config = dict(
    n_layer=10,
    d_model=192,
    n_head=4,
    n_kv_head=4,
    head_dim=64,
    d_mlp=640,
    vocab_size=705,
    activation='gelu',
    norm='layernorm',
    norm_place='pre',
    norm_eps=1e-05,
    positions='rope',
    rope_base=1000000.0,
    rope_fraction=0.25,
    qk_norm=False,
    attn_scale=0.125,
    bias='all',
    tie_embeddings=False,
    parallel_block=True,
    init='normal',
    init_std_qkv=0.0361,
    init_std_o=0.0,
    init_std_up=0.0361,
    init_std_down=0.0,
    optimizer='cautious_adamw',
    lr=0.00128,
    beta1=0.9,
    beta2=0.98,
    weight_decay=0.31,
    lr_head=0.0066,
    grad_clip=2.0,
    warmup_steps=412,
    schedule='wsd',
    decay_fraction=0.56,
    decay_shape='linear',
    final_lr_fraction=0.05,
    batch_tokens=[16384, 32768, 49152],
    seq_len=512,
    doc_mask=True,
    train_tokens=110200000,
    steps=3596,
    dataset='wikipedia_en',
)
MLP neurons of a small language model. Each row is named by its layer, matrix (up: input weights) and neuron, and shows model dimensions 112-175. Each number is 128 + 24 x the weight over its row's rms, rounded and kept within 0 to 255.
After each neuron's rows, "fires on" lists the tokens most often at its 100 highest values on Wikipedia text that the model never trained on.

L3.up55 [106 128 134 134 145 115 120 155 116 155 124 168 111 165 118 135 156  92 131 142 125 169 104 101  68 114 120 129  97 154 147 182 125 121 142 129 179 132 127 136 128 125 120 144 140 127 132 108 161 154 122 114 127 143 101 160 121 164 118 151 104 130 133 143]
fires on: "5", " =\n\n", "ime", "outh"

L3.up115 [103  90 163 146 142 118  91 116 125 153 156 118 148 152  72  83 141 133 147 109 132 121 134 159  92 141 139  77 144 143 141 119 105 144 129 163 135 105 150  99 118 112 103 152 121  96 133  99 142 114 173 105 125 195 117 152 146 149 110 149 101 112 131 131]
fires on: " |\n\n", " f", " g", " c", "=", " C"

L2.up69 [135 108  92 112 160 136 152 142 141 145 128 151 135 143  98  79 173 120 142 146  94  68 127 145 156 136 145 106 101 124 147 124 123 142 146 134  83 115  90 134  92 126 126 111 139 119 130 127  73 141 110 128 113 141 177 100 131 112 146 119 190 108 140 143]
fires on: " were", "irst", "|---|---"

L2.up477 [112 103 131 123 126 123 102 136 136 151 139 154 102 100 134 141 120 140 121 115 146 120 121 154 111  90 145 155 124 149 149 160 121 118 118 108 156 109 136 122 141 164  79 139  90 153 183 106 143 142 188  88 131 101 127 148 135 101 126 135 143 135 125  98]
fires on: " sp", "so"

L4.up152 [118 111 118 145 125 131 133 153 123  85 114 138 135 166 115 175 133 122 124 171 133 100 129 103 113 129 153  85 118 135  99 157 164 139 126 153  90 112 102 145 124 115 104 142 122 194 115 125  87  70 163 123 119 111 144 117  98 177 141  80 158 125 137 122]
fires on: "f", "\"", "\n\n", "d", "n"

L3.up1 [160 106 155 111 102 111 121 171 154 124 127 160 136 159 101 176 121 139  74 146  87 122 132 138 123 147 100 175 106 101  93 125 149 148 140 157 100 121 150 120 108  70 101 154 125 154 121 131 108 143 141  78 128 119 106 115  94 131 183  89 160  92  87 117]
fires on: " he", " A", " He", "-", " The"

L4.up493 [155  99 149 133  87 130  88 127 136 100  90 136  90 136 122 104 137 143 106 106 139 138 130 118 127 149 126 123 136 103 135 121 132 136 107 151 103 103 108 114 112 102 126  65 145 127 155 121 157 109 127 113 126 133 133 126 143 158  97 140 120 125 100 135]
fires on: " and", "ine", "ation", "ition", "ing", "\n\n"

L4.up495 [143 110 170 114 155  76 149  94 111 120 136 167 103 154 102 125 133 117 135 124 140 144 143 122 113 158 114 111 107 120  92  92 136 162 136 115 157 141 163  87  75 111  96 141 141 113 102 133 150 142 138 126 115 169 141 136  92 154 142 124 121 130 135 140]
fires on: " in", ":"

L2.up23 [169 109 143 139 175 105 112 106 129 121 155 126 155 126 109 125 127 116 102 110 141 121 144 134 104 169 132 109 134 147 149 109 134 165 134 191  93 130 153  85 100 145  86 126 167 125 114 102 145 110 144 125 128 102 137 142 141 149 159 128 159 127 130 142]
fires on: ":", "=", "===\n", " –", " |\n\n"

L4.up418 [149 115 141 147 161 138  95 127 122  99 175 120 112  97 110  75 141 114  96 100 105 166 116 157 151  95 107 124 125 133 109 123 102 121 153 127 202 117 142 108 115 182 110 122 116 114  90 143 113 139 118 117 156 171 112  87 119 150 113 127 134 131 116 108]
fires on: "ed", "le", "n"

L4.up59 [130 160 109 177 117  93 150 178  77 122 106 165 131 108 111 107 158 104 104 125  72 144 131  91 128 106 113 113 140 112 125 100 134  95 165 109 145 123 113 122 136 106 160 140 123 150 130 166 115 110 115 116 139 110 106 134 139 117 164  87 130 168 119 109]
fires on: "ion", "ay", "Q", "nd", "g", "ad"

L4.up385 [169 121 119 176 135 140 148 110 142 127  94 142  87 114 137  75 105  89 157  82 157 163 124 141 161 105 116  79 117 110  85  94 143 117 135 112 185  97 133  93  96  92 139 118 128 125 130 143  89 115 179 134 147 103 124 143 109 140 159 140 119 119 123 112]
fires on: "ge", " R", " K", "e", "ion", "R"

L2.up117 [110 105 156 125 125 131  82 127 152 125 108 105  94 112 136 148 156 134  72 145 147 140 170 119 114 121 101 159 144 107 100 144 165 110 126 172 102 102 119 145 150 118 117 171 139 137 123  81 112 131 146  86 126 110 150 142 123 120 147 103 168 103 101 141]
fires on: "ions", "ment", " he", "ased", "irst"

L4.up307 [ 99 107 162 142 144 100 106 117 131 111 110 166 118 127 102 108 154 102 118 117 125 161 138 120 110 148 139 118  80 119  89  96 149 135 110 174 143 150 144 131  44 119  96 143 140 142  79  69 117 134 152 104 129 125 172 142  90 157 116 146 156 102 163 113]
fires on: "\n\n", "ied", "ased", "es", "us"

L3.up317 [145 102 186 121 137  91 126 168 141 110 187 146 140 173  92 129 124 147 121 132 134 118 157 196 114 120  89 128 127 123  77 116  88 136 155 146 141 146 137 112 112  88 103 147 116 161  94 125 127 164 139  67 125 132 107 114 157 150 170 155 138 107 125 153]
fires on: ";", "-"

L2.up535 [122 136 130 107 101 145 169 104 118 108 123 127 133  95 132 129 140 119 135 125 110 150 149 110 118 134 133 112 131 152 163 141 164 149 164 106 168 158 111 140 151 115  73 147 121 144 125 127 115 151 104 132 162 126 138 158 121 107 132 110 134 153 126 152]
fires on: " It", "|---|---", "so", "*"

L4.up534 [124 140 115 147 181  85 114 146  70 148 131 145 127 109 178 146  91 132 121 112 135 136 139 156 108 103 135 180 119 136 129 126 185 138 161 116 107 158 104 135 126  91 107 156 106 174 148 125 148 113 157 107  97 121 150  89 128 110 147 154 135 113 117 134]
fires on: "ent", "ect", "one", "oc", "act", "pt"

L3.up130 [144  79 155 165 141 140 136 121 131 119 108 102 141  82 133 135 138 138 142  86 131 112 115 154 112 131 141 134 117 152 175 115 155 120 114 136 113 126 122 109 120 126 110 155  87 119 158 127 160 146 134 152 136 114 103 203 145 125 144 158 117 129 133 100]
fires on: ")", "ok", "so", "===", "ob"

L2.up217 [123 138 124 132 128 106 128 143 135 141 107 145 134 157  73 152  85 132 120  69  86 168 146 144 123 165 109 167 144 151 133 110 119 123 137 141 182 116 137 131 130 105 153 110 129 115 116 130 179 138 141 130 116 114 116 150  85 161 117 116  65 137 117 125]
fires on: "ure", "fer"

L4.up65 [153 102 112 145 143 137 101 107 166 102 129 136 138 150 144 124 147 130  95 103 124 183 108 132 150 103  99  98 125 103  81 110 117 136 149 170 141 144 113 119 110 109 106 149 164 128 116 110 151 150 134 110 105 127 108 136 105 146 114 155 134 118 106  99]
fires on: "ion", "at", "n", "f", "er", "y"

L3.up193 [124 112 153 134 144 116 144  96 121 100 127 170 122 160 114  96 151 109 119 137 149 125 128 163 123 147 111  89  59 136  91 115 113 170 131 100 144 134 169  94 140 125 105 162 146 118  92 115 131 124 171 133 118  99 133 128  72 160 151 148 149 140 134 131]
fires on: " and", "\n\n"

L3.up19 [169 150 143 100 123  90 101 128 139 140 120 138 130 128 139 169 122 108 132 147 164 157 135 109 115 117  88 146 111 107 147 137 182 146 117 147 123 125 113 156  93  89  92 121 127 117 129 115 103 143 149 120 101 139 150 108 133 155 125 123 128 121 104 120]
fires on: "."

L2.up615 [144 101 157 103 152 116 134 117 143 103 130 120  92 142 117 153 118 115 130 126 148 153 135 169 112 144 119  76 118 134 117 112 128 171 132 135 156 127 123 114  66 105 111 108 152 131 102 105  87 148 167 124 121 128 150 162 118 136 165 107 134 149 147 169]
fires on: ",", ":"

L2.up15 [145 127 184 105 144 103 128 141 144  94 115 133 113 148 123 143 121 122 127 151 117 167 137 178 138 146 137  97  93 126 123 123 141 154 158 128  87 153 120 147  75 119  68 125 138 153 116  99 118 123 155 104 117 133 134 169 110 140 180 119 142 125 162 128]
fires on: ",", "\n\n", "-"

L4.up12 [132 114 101  98 141 124  99 165 132 151  99 137 141 134  99  88 128 105 131  91 120 150 144 119 113 171  97  93 106 121 126 125 160 149 145 122 114 105 149 143 104 128 144 143 168 131 131  77 120 107 117 156  76 120 118 126  92 125  96 131 102 187 168 133]
fires on: " un", " by", " his", " her", "200", "ore"

L4.up303 [ 89 143 147 163 175 151 167 132 121 124 117 170 109 148  93 117 132 122 122 144 126 143 137 113 105 102 108 115  95 131 125  99 105 133 143 131 193 157 150 137 110 123 132 133 128  98 125 137 152  90 167 128 125  75 121 134  79 153 133 130 137 144 160 125]
fires on: " I", " (", " and", "0", "ing", "I"

L4.up96 [121 130 111 101 142 142 152 114 103 117  91 158 106 138 117 147 108 135 105 124 134 188 121 160 116 129 116 121  75 129  79 103 143 112 189 115 146 122  96 104  89 120 125 149 137 134  96 109 123 160 160 101 112 133 142 170 104 173 146 119 163 147 178 125]
fires on: " C", " c", "en", " G", "end", "ity"

L3.up308 [134  74 155 129 159 108 146 116 133  94 118 206 118 150  99 132 149 104 147 123 106 135 135 164  94 157  89  98  83  98  99 112 122 133 145 126 130 170 147 102  94 103  95 137 132 135  96 114  72 142 139 123 139 173 165 149  98 148 150 105 120 133 132 139]
fires on: " in", "-"

L4.up100 [139 142 127 140 151  97 109 141 155 154  81 135 125 147 111 145 167 121 117 109 142 106 173 145 121 173 142 142  91 133 122 103 123 167 106 146 119 116 145 129  95 143  78 109 120 151  81 119 126 143 136  95 126 121 113 108 100 143 151 117 141 158 120 145]
fires on: " p", ":", "p", " f", " sp", " ad"

L2.up129 [ 90  94 168 133 149 113  79 120 175  99  89 114 146 105  83 130 116 131 121 121  93 118 126  47 131 140 144 144 123 136 126 130 157 125 130  96 117 143 112 120  84 145 120 107 124 180 103 113 109 168 116 156 124 124 102 148 138 137 112 125 104 133 145 157]
fires on: "amp", " =\n\n", "to", "ik", " an"

L3.up84 [159 125 159 119 168  93 131 140 118 105 110 151 112 172 106 118 119 101 139 126 113 141 134 148 117 162  98  90 108 132 139 135 125 129 116 123 111 132 132 131  98 115 103 144 113 120  93  91  85 185 147 129 129 165 156 146 131 142 171 134 136 136 122 151]
fires on: "."

L4.up214 [149 150 117 138 118  95 103 161 172 125 129 119 165 143 152 185 110  97 102 106 150 150 148 116 104 127  83 136 120 106 124 129 156 146 109 147 100 132 123 173 101 100 106 124 135 132 145  85 122 169 103 119  89 139 165 108 121 121 130 123 156 120 117 163]
fires on: "."

L4.up471 [147 121 145 112 178 120  70 167 142 121 167 125 128 115 114 131 173 145 135 141 126 118 157 159 106 105 104 149 109 149 100 123 119 114 150 116 166 131 116  91 138 129 144 144 118 119  68 166 148 166 140 117  91 155 116 108 149 138 144 135 117 136 149 126]
fires on: "ie", "n", "t", "up", "z", ";"

L3.up538 [113 102  59 117 192 129 129 137 106 144 122 116 151 113 145 140  77  95 107 146 133 113 181 117 114 136 148 126 124 154 133 141 146 112 135  98 159 136 161 165 127 134 144 134 105 167 135 132 132 132 158 152 114 130 158 110 109 193 138  90 146 123 131 128]
fires on: "act", "outh", " part"

L3.up312 [122 121 172  41 168 136 142 113 118 133 132 109 105 102 152 121 134 111 130  92 179 130 118 162 147 151 137  95  97 134 126 166 149 106 194 113 133 111  99 105 121 145 145 117 119  88 106 130 137 127 141 116 162 147 146 141 137 134 139 124 120 165 146 134]
fires on: "ment", ".", "%", "port", ","

L2.up38 [153 109 137 117 142  92 132 127 161 118  74 155 137 160 117 134 129 112 116 157 136 171 140 129  79 148 120 103  98  97 110 141 168 160 135 136 103 127 110 151  96  88 104 160 157 140 153 107  68 103 153  89 134 122 117 122  93 163 165  91 159 105 133 136]
fires on: "\n\n", " The"

L4.up483 [155 133 153 153 108 118 131 179  99 112 171 171  85  82 103 126 124 133 140 113 147 113 118 116 131 132 150 126 140 138 183 106 128 136  98 130 131 153 161  94 128 127  87  61 117 135 140 156 106 143 154 124 125 111 123 118 124 155 165 128 167 107 114 131]
fires on: " us", "h", " sp", "st", " v", "V"

L3.up562 [132 123 118 129 178 136 122 110 105 111 123 151 128 126 151 109 129 126 127 163 120 160 124  99 133 121 120 124  94 117 114 142 137 150 120  89 150 168 141 104 138 153 123 164 146 155  93 121  76 123 139 136 153 101 122 138 119 126 118 170 100 144 101  94]
fires on: "ue", "ing", " Re", "up"

L4.up609 [166 105 149  95 126 104 148 146 146  99 152 152  97 113 120  78 153  97 147 142 116 151 157 132  99 143 136 118 129 150 167 121 155 142 105 151 139 183 155 114  98 163 107  92 129 126 132 123 160 132 136 123 114 145 121 148 114 168 149 101 126 133 110 135]
fires on: "\"", "s", "ember", " S", "]", "S"

L4.up150 [160  89 158 124 134 107 115 108 131  92  82 147  94 145 109 124 163 157 124  75  94 156 137  93 124 125 125 129 108 122 123 144 151 136 151 127 112 137 136 114 127 103 118 124 113 123 129 123 157  95 153 107 102 170 115 129 106 160 110 128 148 156 123 141]
fires on: "\n\n", "ire", "ost", "\n", "ine", "al"

L2.up507 [185 116 142 117 170 102 122 128 151 106 117 146 126 138 122 137 124 121  90 105 135 145 165 140  73 126  95 118 136 112 111 129 160 168 119 144 153 117 131 122  96 106  82 127 154 124 108 113 127 157 166 112 110 132 149 161 131 153 143 135 148 120 113 152]
fires on: ":", "="

L2.up552 [132  78 179  85 111 118 130  94 152 138 106 153 120 166 162 144 138 106 159 106 169 149 121 149 153 120  55 101 103 114 135 157 157 120 161 117 127 170 137 145 134 139 120 174 114 100 128 102 126 141 143 161 154  82 120 106 134 143  91 173 111 155 112 159]
fires on: "=", "to", ".", "clud", " |"

L4.up275 [105  94 171 141 158  79 143 125 141 122 118 111 155 112 136 130 119 129 148 134 128 165 120  91  94 118 125 119 121 140  69 111 163 166 175  80 110 134 109  88 163 147 110 135 133 105 112 111 126 115 147 134  79 102  93 143 149 131 114 142 133 142 162 125]
fires on: "ing", ")", "ward", " le", "ue"

L3.up70 [162 107 163 140 119  86 118 167 132 112 125 171 152 127 102 153 126 111 108 108 111 151 181 210 114 115  98 159  97 122 107 138 145 137 130 145 134 170 135 130 129  97  96 144 115 136 116 118 132 145 135 107 119 130 126 124 140 181 147 106 141 116 134 116]
fires on: "-"

L3.up504 [141 115 123  85 143 119 102 160 136 122 192 114 124 149 126 131 160 137 170 104 117 131 107 110 112 123  90 124 122 138 160 188 131 104 113 144 138 130 105 133 124 134 132 120 173 136 121 122 123 153 151 121 150 166 149 127 131 123 122 113 111 141 164 130]
fires on: "ime", "ations", "5", "9", "8", "2"

L2.up602 [155  94 141  75 142 143 145 129 166 122 150 129 150 123 133 128 123 134  97 102 169 100 107 170 144 110 130 115 137 132 157 132 108 159 161 110 125 158 133 122 110 134  91 137 126 138 109 129 154  89 141 115 136 112 104 143 148 121 120 146  74 120 165 134]
fires on: "%", " it", "="

L2.up294 [ 87 100 124 116 141 123 130 120 162 150  93 162 128 121 178 124 116  96 135 148 171 119 123 152 152 129 134  82 151 119  92 177 129 131 185 133 151 114 145 110 123 113 159 150 125 133 101 151 149 104 142 102 151 122 102 130 101 140 143  84 139 138 154 106]
fires on: " first", " part", " their", " but"

L4.up10 [115  85 166 146 162 115 118 114 129 160  92 156 133 147  91 109 144 146 153 107 157 122 112 125 146 121 117  95  97 148 105 132 115 129 173 100 133 185 146 111 115 104 136 148 150 100 112 139 123 104 128 129 125 139 115 105 109 120 143 134 154 130 165 103]
fires on: "ing", " and", " to", ".", " by"

L4.up371 [157 113 142 149 185 115 112 143 127 147 119 144 146 124 106 116 133 146 129 122  80 146 131 110  95 125 134 118 102 129 115 120 142 127 107 108  87 118 113 134  85 142  57 131 179 128 103 115 165 139 132 103 113 113 105 130  99 138 135 103 150 118 142 131]
fires on: " Jo", " G", " S", "es", " m", " In"

L3.up263 [ 98 128 128 109 130 108 136 159 152 123 103 120 117 118 130  99 136 135 119 146 142 124 143 125 162 126  76  72 101 163 120 110 118 120 114 153 140  97  99 104  86 139 159 140 161 122  87 111  72 114 136 117 147 164 162 184  83 124 155 141 102 139 158  97]
fires on: " |", "ue", "9", "6", "8", "3"

L3.up315 [114 109 146 156 139  91 108 138 160 112  96 136 128 134 151 124 133 133 129 100 116 104 154 115 144  90 114  71  99 143 131 174  92 101 122 136 152  78 116 135 141 135 133 143 155 123 135 172 116 111 135 139 159 183 166  91 101 121 115 150 105 130 211  86]
fires on: "ubl", " |", "8", "9", " United"

L4.up247 [150 139 157  82 131 109 102 162 147 120 135 108 139 155 138 188 144 155  84 140 134 161 139 167  93 173 112 147 139 135  88 177 183 137 119 167 118 124 119 152 101  78 124 121 129 128 146 111 105 162 108  99 117 148 158 110 130 126  93 125 114 106 103 131]
fires on: ".", "\"", ";"

L3.up33 [ 91  69 163 157 147 137 106 118 112 120 121 148 133 105 104  79 118  87 131 171 101 137 150 100 129 142 120 170  78 149 108 124 137 128 155 111 144 118  99 123 110  82 131 139 114 120 152 100 127  95 136 126 127 115 128 139 140 154  90 142  96 115 173  96]
fires on: " It", " its", " =\n\n"

L2.up182 [119 101 153 171 174 128 142  85  87  99  59 123 157  97  95 135 141 121 119 147 126 151 126 106 143 113 142 141 114 113 135 125 118 143 108  87 129 155 146  73 123 123  90 130 117 122 113 114 124  99  88 116 138 150 128 121 125 123  84  96 128 129 125  99]
fires on: "ace", " /"

L3.up568 [152 106 161 163  83 104  73 105 125 129  68 138  76 110 112 139 101 122 148 133 147 116 130 137 139 109 105 107 134 142 132 116 117 146 117 133 130 138 142 129 121 145 124  95 146 145 122  81 132 158 143 122 133 120 138 130 146 129 102 119 134 139  90 203]
fires on: "0", "1", "3", "2", " by", " or"

L2.up319 [163 122 151 132 168 107 124 141 156 125 112 154 106 139 138 143 105 135 105 123  95 169 169 163 109 164 105 119 111  95 116 111 162 151 147 146  87 127 134 131  76  86  95 134 123 141 113 137  92 158 146  83 131 151 156 132 122 147 172  61 168 122 150 138]
fires on: "-", ":"

L4.up234 [146 138 153 129 176 165 105 124 131 148 114 112  87 101 111 131 143  78 131 126 111 138 129 142 122 124 117 134 146 147 119 140 128 119  86 145 132 145 155 124 109 181 144  87 122  98 135 132 134 148 154 134 112 119 153 168 132 135 150 103 152 152 106 148]
fires on: "s", ",", " S", " and", "um"

L4.up384 [130 130 156 128 129 136  99 113 152 104 124 120  91 123 105  83 108 160 134 124 114 165 142 153 157 125 116 144 111 129 139 108 101 110 153 122 181 134 167  90 107 163 148 148 114 119 134 110  88 124 141 136 134 135 157 143 105 138 192  94 114 125 120  94]
fires on: ",", "ary", "le", "s", "ire"

L2.up8 [162 101 117 127 180  91 113 102 159 132  94 117  89 138 138 138 113 137 100 169 171 134 126  91  98 165 136 137 137 148  87 141 108 168 126 151  80 114 179 118 141 143 118 130 147 148 125  88 140 133 147 106 126  99 148 138 111 136 122 114 167 148 120 171]
fires on: "ased", ":", " first"

L2.up608 [132 122 124 143 179 108 150 102  99 108 103 101 163 110  94 160 146 137 136 138 131 128 128 144 133 131 112  98 144 115 144 123 107 151  73 130 130 156 176 151 143 155 126 130 155 122 139 115 131 136 102 109 124 167 130 152 105 104  74 117 152 100 151 133]
fires on: "ace", "ater"

L4.up507 [120 103 136 154 130  99 132 158 110 122 117 133 103 147 104 136 144 108 153 145 120 136 136 114  92 132 130 137 123 124 140 119 133 117 117 127 121 137 123 128  96 117 109 149 130 178 115 147 169 161 112 104  98 111 123  98 115 125 175  76 153 125 162 132]
fires on: " d", "es", " and"

L4.up415 [129 100 147  87 126 130  67  88 139  48 132 145  88 116 105 139 155 121 154 129 130 138 143 149 153 135 123  71  73 130 109 158 124 139 172  96 171 123 126 115 116 113 117 134 114 103 126 130 105  95 128 128 140 133 136 144 115 127 145  97 142  88 169  61]
fires on: "2", "\"", "ember", "orn", ","

L3.up407 [176 125 179 119 160 107 120 136 131 139 146 133 136 118  94 120 139 122 114 119 158 119 163 158  96 164 136 136 131 137 163 101 130 139  68 172 134 124 128 108 125 136  64 135 128  94 127  82 135 104 144  97 136 109 122 157 120 141 143 156 160 138 120 113]
fires on: "===\n", " m", "),", "==="

L4.up421 [162  98 146 139 177 146 164 110 142 127 100 154 134 111  92 109 115 132 158 142 123 165 125 152 118 147 152  89 108 130 113  96 111 140 174  86 161 114 159 111 104  98 128 158 168 119 109 108 123  97 150 109 153 134  84 160  92 142 110 141 134 123 157 177]
fires on: ",", " and", "mer", " le", " in"

L4.up300 [135 138 122 151 108 108 147 102  99 139  94 143  70 108 137  83 137  99 132  91 150 113 151 139 155 114 158 116 103 129 156 131 163 135 170 144 151 153 137 140  89  69 125 137 150 111 112 143 127 112 177 120 105 163 129 160 152 128 134 120 117  91 116 104]
fires on: "am", "c", "ent", "om", "th", "i"

L4.up484 [103 114 160  95 144 117 112  82 103 107 108 149  76 128 141 123 140 178 156 132  72 155 118  98 130 147 132  94  84 145  74 176 116 117 145 125 131 124 129 128 123 132 137 142  86 140 121 158 121 123 118 127 142 148 118 150  95 146 115 142 160 150 184 112]
fires on: "ober", "orn", "ge", "ember", "ates"

L3.up579 [137 143 148 128 104 110 115 155 144 134 115 140 171 152 134 181 100 119 136 148 132 135 135 105  72 147  85 124 109 114 144 146 176 121 101 133  96 137 116 163 107  57 122 128 120 128 140 102 107 152 128 139  86 138 166 106 138 156 142 138 152 115 124 144]
fires on: "."

L2.up248 [157 116 155 136 120 110 155 132 160 140 139 130 143 130 148  99  97 108 101 156 132 133 138 196  85 141 114 103 159 119 142 134 128 177 116 137 161 142 147 120 107 169 149 144 164 162  85 111 118 100 158 116 137 116 147 145 155 115 176 157 142 114 122 124]
fires on: "ational", "=", " includ"

L4.up63 [107 113 145 118 174 140  93 108 132 133 134 130 119 114 104  99 105 131 114 124 132 100 135 174 146  97 109  56  93 138 103 147 110  92 141 122 125  79 117 114 126 155 131 111 117  71 133 150 121 145 130 132 142 167 148 160  79 146 132 133 145 153 160 156]
fires on: "ity", " Le", "R", "ly", "hn", "le"

L4.up389 [110 105 148 199 176 107 112 135 110 100  88 159 104 127 115  84 132  93 132  96 132 119 123 130 165 147 100  86  95 154 147 107 177 113 170  62 146 143 136 119 124 106 127 107 122 143  98 129 141 133 120 147 124 116 101 161 121 136 203 128 122 131 125 125]
fires on: ".", "ing", "ion", "ton", "is"

L2.up584 [152 146 110 115 142 140 170 124  69 149 127 139 127 124 155 119 156 128 149 192 119 119 126 111 108 127 177 104 103 111 156 117 123 149 165 115 123 131 154 124 129 137 120 143 144 115 129 123 109 155  87 138 152 151 129 121 139  83 111  87 128 158 124 115]
fires on: "|---|---", "ates", "ther"

L4.up467 [133 147 171 112 124  86 113 140 121 121 162 133 141 173 114 145 133 141 107 132 155 143 129 113  53 133 136 161 117 109 120 126 183 172 114 158 113 107 128 143 110 100 123 122 156 185 122  94 120 154 133  80  98 149 134 116 137 132 104 127 108 121 101 174]
fires on: ")", ",", " (", "ers", "),"

L3.up389 [120  97 160 138 164 105 114 111 148 130 147 111 119 114 135  58 139 115 143 145 152 116 143 147  98 144 140 114 135 143 135 115 115 150 135 124 160 152 163 103 127 143  86 116 153 102 116 147 149 126 149 116 116 136 102 161 150 129 110 157 154 139 127 123]
fires on: " f", " and", " g", " app", " sc"

L3.up620 [153  86 154 133 130 109 138 129 159  94 166 154 130 149 109 175 119 125  87 142 111 129 180 193 105 149  82 144 132 125 121 128 160 131 135 160 148 135 117 126 133  83 109 144 129 140 117 124  88 144 147 112 154 144 159  98 148 138 168  90 144  90 152 161]
fires on: "|", "==", "-"

L3.up97 [141 144 129 121 128  97  90 116 108 118  71 145 137 178 132 129 116 130 115 129 132 140 139 166  90 146  83 118 106 108 138 160 151 130 110 165 113 139 116 146 103 106 100 128 131 175 119 129  68 167 123 123 129 191 141 127 106 137 142 109 156 131 137 158]
fires on: ".\n\n"

L2.up255 [120 102 173 162 171 112 103 105 106  94 139 151  90 135 136 129 128 108 137 119  97 111 130 127 117 143  61  75 122 144 103 105 113 113 157 111 135 146 139 111 123 143 105 131 153 139 121 113  80 165 155 110 127 154 139 163 137 135 170 131 155 105 111 128]
fires on: "."

L3.up517 [146  89 156 141 144  98 131 147 121 121 137 142 123 125 122 170 124 107 102 128 117 159 151 146 106 141 119 145 117 105 115 116 152 170 144 159 124 158 116 104 121 118  94 133 124 133 102 108  64 184 163 109 137 138 177 127 138 169 168  91 148  98 144 175]
fires on: "-"

L4.up595 [114 160 133 161 103 108 117 123 104 131 123 120 141 133 168 125 123 144 189 133 105 151 129 122 163 144 111 141  72  77 127 132 147 117 128 142 124 116  78 138 114 120 154 136 143 161 164 104 115 141 147 141  71 155 147 125 127 124 153 141 146 150 155  94]
fires on: "ct", "==", "\n", "ubl", " are", "erv"

L3.up46 [129 123 173 110 122  85  82 116  96 122 149 154 135 143 112 169 145 124 130 115 135 147 145 118  86 102 104 164 115  82 110 135 146 164  90 139 154 150 118 119 116  78  94 157 120 153  84 125 115 163 170  70 114 132 149 119 150 170 152 120 143 134 143 148]
fires on: ")"

L4.up522 [185 120 127 113 122 110 128 147 149 130  97  82 116 151 115 119 160 156 150 116  87 144 157 114  84 158 120 152 114 144  78 121 127 146 142 112 157 125 125 125 117 157 111 115 195 144 110 124 167 128 144 103 114 148 138 117  97 209 116  79 108 143 161 145]
fires on: "5", "p", " for", "al", "ay", "9"